Part of a small language model's weights.
Size: width 768, 12 heads of 64.
Architecture: LayerNorm before each block, biases, attention and MLP in parallel.
MLP neurons of a small language model. Each row is named by its layer, matrix (up: input weights) and neuron, and shows model dimensions 320-575. Each number is 128 + 32 x the weight over its row's rms, rounded and kept within 0 to 255. Numbers have three digits each.
After each neuron's rows, "fires on" lists the tokens most often at its 100 highest values on Wikipedia text that the model never trained on.

L5.up2351:196111078143153074163150126195090147134146172112112158138111138086194114182099115115170122097207148147139108176161163125136090183139158097120106108182106134078150120066101136171207138113166137064106175102134167156118073175098173138117139052132084185057121065141132147112164165141179054132082168065148129123146168128172112089114131117156150139191142094127172102066140132125153192168089111086154131133087119153139166115124116093172104073115150101148077139153175123177097120110149136139122146219102128088102145105108163144082119087140118127169112155101082127164165194083081152140111159130171147136146079177123112134049121152098094122124136138060121180121138117124100096110113135123086107099097109154150083148129116137141134116161153146143146108124066104181082154126165125
fires on: " (", "("

L5.up3003:103103177109127088100115041094128181081112134180127132104129106157184142076121103074135162132127095140141162114156152114126199119094094066092073085082145113143127127085150116098095089093114102137124139145134092120111096101168127162163112139189133136126111073168114050100124138117184122093089122126119171151176108188092149099079129140074108136121133139172095098177162167088130088126018146135149117086120161080079131134148108152180153142145173128126157120116105132163131051153126147107129081196119156189206138118167168155191137182125152156159088152114116150109117128162090127109125144231107103152052048090124148105155142152086116091134167076153129157117155084180133143090096155183129134204142123091184105153108146155141114091046152062122159148106146076143157072194122153
fires on: " ", "-", " of", "at", " is", "ic"

L5.up2344:148100137132184131153092138089140142052131124136038122136203114165103171151120150105150094106103117146163090128151133147176042117100161162156110130161191182162111124124182116103092131122152175083172127126063173123178106114095164098073112162153194167168090128130155218202178138058109184123146127120088120107155203095074042084133176127150148118174185098141141123115179147146106119175134095088086142129115126157123183138100114078153113127137156139102136140121099145131104142145092036120151128075113094139145130158121119095149097102114172102152157174110105124122117153147160166095149127095151116087139088103093126171145079131153134157100119102113121114105170089133121080110130136097134087107096143149113200116149158165170151162104138131128081095154137105103159115157158131
fires on: " in", "-", " a", "A", " A"

L5.up2341:103131177129127103157147123146118130072175131136152142153145132100153096106215138122124080165163104105123094096089080120170205156176107101171105115104097078164146130165114138108159116144123085198123104093094184103129091189100113114109099115095147134104170083138143110082090156088059089152125142139135148177194182157119097094149158099141082067181101149178149110163107097194066137098113099093178108111157120139174091126146130128110160133163159138184154170145131092067073080110114207128132104191150088133149117115147146148190149128126176163136138146084120123113132094129107123148152121118133083114112160129157141219124111125192097147188138178098117083114098103076172126156159087143146147137145129099182133153133100107138104089167113102180122089156111123146089174136139100
fires on: " has", "0", " of", " (", " International"

L5.up731:109102169131141148138103198113131111163119151102071129143134118114095102130152104152125155085120063126134053142165168134118151103140110157081132128158139152169049135139161036108091101157131136121078089113115177146103180121094053190137132157149077140115147193169193185104198166162163168108174144082134165119118095157127142090091107117106105159069135096110097106095111151103170126131111148168087192121164119120114122138169186133128090108132172068139135135095145151152089172109061138125082101149080144147173214142163105096136129163147084114085165098109136145129170188142203136158179173151166144135115110137153153159062129201111124133145117118154139135118106150128131156120143099170153097161122127103140134142139149177130139169101141121159151159081141096151163050133109128
fires on: "\n", "9", " \"", "-"

L5.up1887:117170098083142136125076129120088089166125116122112112121134103097141143146141093179109172134130112140140107143142062095181125181089139127103091086167155156110150183120138115076149196113116124130120170130108151100117126093115135087098158064112100127121098153126126096147148140204108118186164115087093158102147108171153148093099091100118138125140153105147140133115132143086160080149130207143149109080115143095157088138115174096109116177179080158109104148105112126185161148126074100190198122083108106118085097105191152111084151104108187125144098062157149085092220182133115059146115146161143096151104072090145136131148100128119125172094101088108142163110059131124183124120166137208129142174146149114121096101155126088152126158143208120168146111144148070132147115138134108
fires on: " on", " On", "-", "ow", "0"

L5.up615:087106120086103172149080115146128137146193091145185148142141162168122078032101103165148118134168104081117149104119136116078121144113088135117187165158140112154181120101121058126152153162157141132138112150151172117076159168124160099136149089141109126119130093141112119142135172064153107174149122112121093126170137127134171168131106108160170148191116183143114118102194124059165091109154135110154133065132101143079123140150127128123142159118154142145135188140083122110144131148126114148114138137084143083153141092165202126127161143121092142198090200121100113099114112088116134177096108095103145099126154142131101138099176162118048177162089133131157121092160127126099138150156079160119146076063092092169159101126108199125141116124078177067150145089145126152118176130118109
fires on: " in", "–", "3", "4", "5", " an"

L5.up2782:158121150115149094139068092120054133110105114133151089178174129142158037098088135166185094138120111179113126124136103094101124108196126133136116133172114056149060139117086106140189186118109199136108131163138124105083172166102100170153082154134145131048118123076146093101083101138151136122116161151147117108108133117089134151128087171101139114188107128138143093078123118089108092079165099146138086150082200126059111110161199079149120172109163189151198120127102139102135102172092124145175105081163133115148105128182167138080075137143148084136137156105147118144151129101088130166114134126179082117126129126098124107081130104118133177088123155137143174069064139106175147098141071111175172127138147128069152154165123164096173137073100161141069109162072090137118078088134129
fires on: ";", ","

L5.up1605:091108129071141203092100141094194136134120115052110146087132112114167122183173080153082162122189151092170108149077092098118138088135111101120143127184125140140153097106143110120128047102113154162101185142107061047090137131091138166080127110095136134105152149169115138110155177195142145149113142163139151159147043124134118140143147118107142135117159087155086111180097086105085179124209147091096180131131162126121145085088112116146149075130133141101113181128159155113103121130099127042157120087097194147139126131148119174063130104142080115107093089159123086114165151122163148169150138096112100154091202124131147155146147129113147169119111167096098103179117150217125147101130084151155147185147144098127124135172192142108168128142139197148085135117123088115130132139124145
fires on: " as", " Best", "3", "2"

L5.up549:107140107045122140112178132153105139155120044086141136134146135089162072122082094154146078119128086215129170140173075127160116117174090097159172155137125087111135119090152138145104110114150113101138118117126103181099106133146171134112176187115174132148135101127149202169102116168122134168125118132064095123100115143136153140158129135116077154163103126163142123202125086131136173095081130193138172154134121107078139109168133109172113157204121075180126105150130145139152134118108042087156087112131159102069119127092096113100074139088097121103102128203107116056133116098105121136088058130109129139098133158104133135184137151139146061108120108106132101155131142127096117120117139109160185138133109124108156095119155140035101116138116148177170175139117151123168147115105105
fires on: ",", " and", "0", "1"

L5.up305:088121171095125107166133151068132072122115138092080112124112107079140067124108121076135188102122161117117143135065184147135106093133179149186212150133115154140163123128124079148138168121120200201152144131068095141165102122107079157108122120138115162087109152158118144140170133093112190153173176194111158208202161066132119144147106101132147119140098134117169086078151108123130140108139138129132172177170106149102159129053075110096135074121117181101128165114111102098101128157187105101126103093195130130173150192064140116168179179109187137158115179076102128149119109114087146126150152141141166123181145135206135146099195134188159180084077136141138128167087149138089111132177109153148152132109109123146107117128179135143105203155076148065187129132131112181155170165078201
fires on: "1", " $", " called", " as", " than"

L5.up1319:114119130129126140157150168114179179091109159123118141122096157115168123177135156088190138176121185092087133145114099114100095113128121154149086150129099098152200177131063116115180156157143095137065135139144102165130143178112125133087150162138131162163075100126090120147157175114117120067146105141144134135161039098103112144120094107162131149120123096151133083131132117120135124125148148071123097159152119186132153142094111118089117162152174081106147112125125118214172117135153058132130133143096119142066139152063073114125099123092139141166094141137125122137081136103146134085068135155139123131199086077130168123175116180114128117118111085102085126148092056119130107103161130136154079218148095094072156197123159116086180186111123163121159127109109102096108172134157134
fires on: "3", "2", "1", " was", " as", " No"

L5.up1775:115098101061178094175125048135134131088155147137128101119176140182173154187107158095100181122092112139113094089165112167117171153120133182157149146066144107117109105154091142086148078150126147140184130140075114145093107091138091144124122103121111082135053139064113093131114112096099118163134189152109128163100132185107159140136098097138166137076155196129148114104149136120100126153064157071116124125128111090170128143157117144133121149114158164172179085149134141167143114157080049167127136107180141105125146099141109123118147125173108099098070119112126155177088148095220108113147159100096143115068136142096134122084104112139117084128108119112114179154135132138150122137095111135088149101101137107095141177138051084121162173094072132152098086132195133143168101101179084
fires on: "'", " as", " over", " \"", " for"

L5.up1679:075128128138133112136106121143145103110135093148107150135109132117069099063193131091177073123126104189156165137134114137153174092137151124108155125127115110117106145108138087113070119107172197061178074135111119175119133154105154127101146043114076120072169131110126154120129104152133153130159121157121144167140085137105095114148185110146123135156100159059164113078131097143130182154157098109173101139089083117132141134116089116093106180167128188117110155173089149090063140177126105104170124063093133139140098116192143165084101113164100129132128143067155158142159141142157091125160160123149148109129167114174090211078174132123142144159130128162116135123103113139142115087118158156111142113082071145099091119131118102112197129160124171107085113180100140125143065135095167
fires on: "\n", " in", " has", "-"

L5.up349:188077129127096125082173122104151113125103106127202162127153120118107117167170086072166138140142187183125140148143131132118155195129155155169149105150131056171110108110163143144171127144087138160165119124041071119164130117090117101159086133094128123169170127061138151155139148061149136110122175166113066156107103132109179121117079145105113141124123110122155086142136107094079107094174146114184114150074176118099105104084133133100160115157122104176115094176146086118195089156176090174081169139166125158116077127144151174114116184174118070174146079174130158148125138077131110133158089108139138107125121185127152124119120167094123094126142117089147094143123153153146119090173121148161192092151128088127109142174088147113079152176116111150182166183178144147116089156127076
fires on: ","

L5.up307:192133120092104115111066068102190070083126086149145121168148131134072111045101156147103155089175162110122084113104129106157153112082135061149124102180147117152122135118104133204077083144144112108151169141170186101203136140107100082119100131125130069144093150087118158102196108068127067092095203180136053126121133151106094108159176141078138099158141137110149116122144122088153150133151176130143163085190175123138128186191091135071159125144186162180155054138120112156130105156131104190146145149090157116124121126141170093141102137096130118121165075075133172152178112103132103123139159098102099104065179094137134132132150128128134162143131136113105149129116088101123134138074114124109162125175144150119168087139090154071104128118187104125171158184063078125093147114160073
fires on: "–", "0", "born", " (", " –", "P"

L5.up1085:119126053093141159147138122138129125136129147089128134132169150184179136138143108176121110040124073113111124125110176153125184084086121142195131093184109118184161134117095115098142064134142160143182110171127135126071145146126127161105071076171134113108126193148158106162161100110119159136136130096146115098121103134105092161071093158147130085102058191130094130145146111150101151131140092169147147151117091177157173130096091072162113124129123064147154060166096161188105093160064126134178118163106117091104143132129064071121134197126069144117102120066141131117142156150117125113160102139098100117166121090163123169184096095120106102147123165149115123048164169089155090144148136139152123104124155142180147063126198059134179159067160101131127089138109173140090099128152134
fires on: "K", " K", "rd", " first", "st", "th"

L5.up2068:142159153113164090163131086130118125170129132100109102093117152110071128164130145102129178123138103193158128180129188083157109114130104045067114134067100096102161112076159093105122097109130130122160144137179124133177130099147138107131134142176141154131142115141102167148162180090115145095081176087125112089110152078150221100125185039118078055122212121155152075162169121072127106151145202146156112132148157144121155135194096173168173118170100089094121135140121178074109139127176124122076046120136131101122128098139181137106137140153101181167096156115092116084117132097125089093178127154076126184096118114092089113100186159147170094109099161175111133129120132149078106121148132114130108175164154109115130107190100107152153150184193110138136171104127088124066063165123159
fires on: " (", " ", " Er", " \"", " ca", " Ke"

L5.up790:046158083172161112084133075188138137162155094171182173116098144077164123127123105109123121146171052126095147112135160143094101091148128132092110170088163138140141123109079114191101111143148103174126108144134108175129136121122091103170110106121147144159104159095155084120071097158163089107085107171126162071138109150090097107132156163100146175151133183156155085105154129196147148129131096130095138140132126120088176096111163140115111161191130169087105085131132137145161184084141152095122085179163113086148100059164125086126125121100100099148076101119120070124121138074154148160088135149099121092159079096121121155117160100129092050139113123084134090116090080106113127102177132154124152089138175086152126066081114139168106071130155131164119177112143112078129172109115089
fires on: " |", "S", "C"

L5.up2951:095088120184049110196131115142121121138039117167048149112125116090085148132088163053128063074095164152129149104096196143144178135093129066134196115123148100133098080106153117135074104117161134102091164145131089115099101141137124130114073198126086106087109116065182103177131090161146154161070135111137078084124098165173077056085124118161175101167128226107127112124078106142116151142174086128104113136094144121111195131145089168155145163125184139106132122174171169192128138161109150120131139151160129135138093146155185157103139111092146166145158127118108120161096131140119124103135172174070174104102121132119134115182099093129149088117131088153120109096145125075075122110109088123109133125158130145170123141107178160159168174142134162123097180187156126078140175120137111
fires on: " |", " ", " -"

L5.up1575:134116086144154108106161131146160108138128100094114097146097089063159174142151082114166144170077181077147102094129150111101095117148178121123085096119127093119146088140143078091123126123090151108152114140183127127092136146066086111132169133139122126177058118110145131164099145111099204138171123134142102109120136119146106130152098131139197240070114142178154096164114144081137173151165109086128084119151175147135184105140134096063135180110118084136167118203183164091132168075127099106136118132090114167152140143102121115151162128103143059151214167173092155135203113125119105136135109144118062127124210102188173108139139129123120156126135075103082114105128091137141160061094116164159102134131102109190147131123090119038140107135130153163132167079156177064131127174147140
fires on: "\n", ")", " |", " (", ".", " was"

L5.up1478:082132148119089078111170110076125136135123097133138136153154155132069132139143182105146115049121067122126085183131179097150149137091125120108133104145112141091167114047058110116194146083124179097176138138097078135120123141121210128132140033118101130171147149099163137055079197119102105161145177099120115115176152160154133093169143079170109131113133082152145182139143122099142189197097094149145160104124143145166138112099185071121091164130089140094100117148078134104164139094048094186132170165113102097132133123143170064163183058125112164129158132140085104136147116169138150111159150095135085143125116163086117111088097100170109073161105157132125170094170098190116146154090095107150129146131108067125124146148118135166147151135102112092174074135139112099109163096111181
fires on: "–", " (", "-", " –", " After"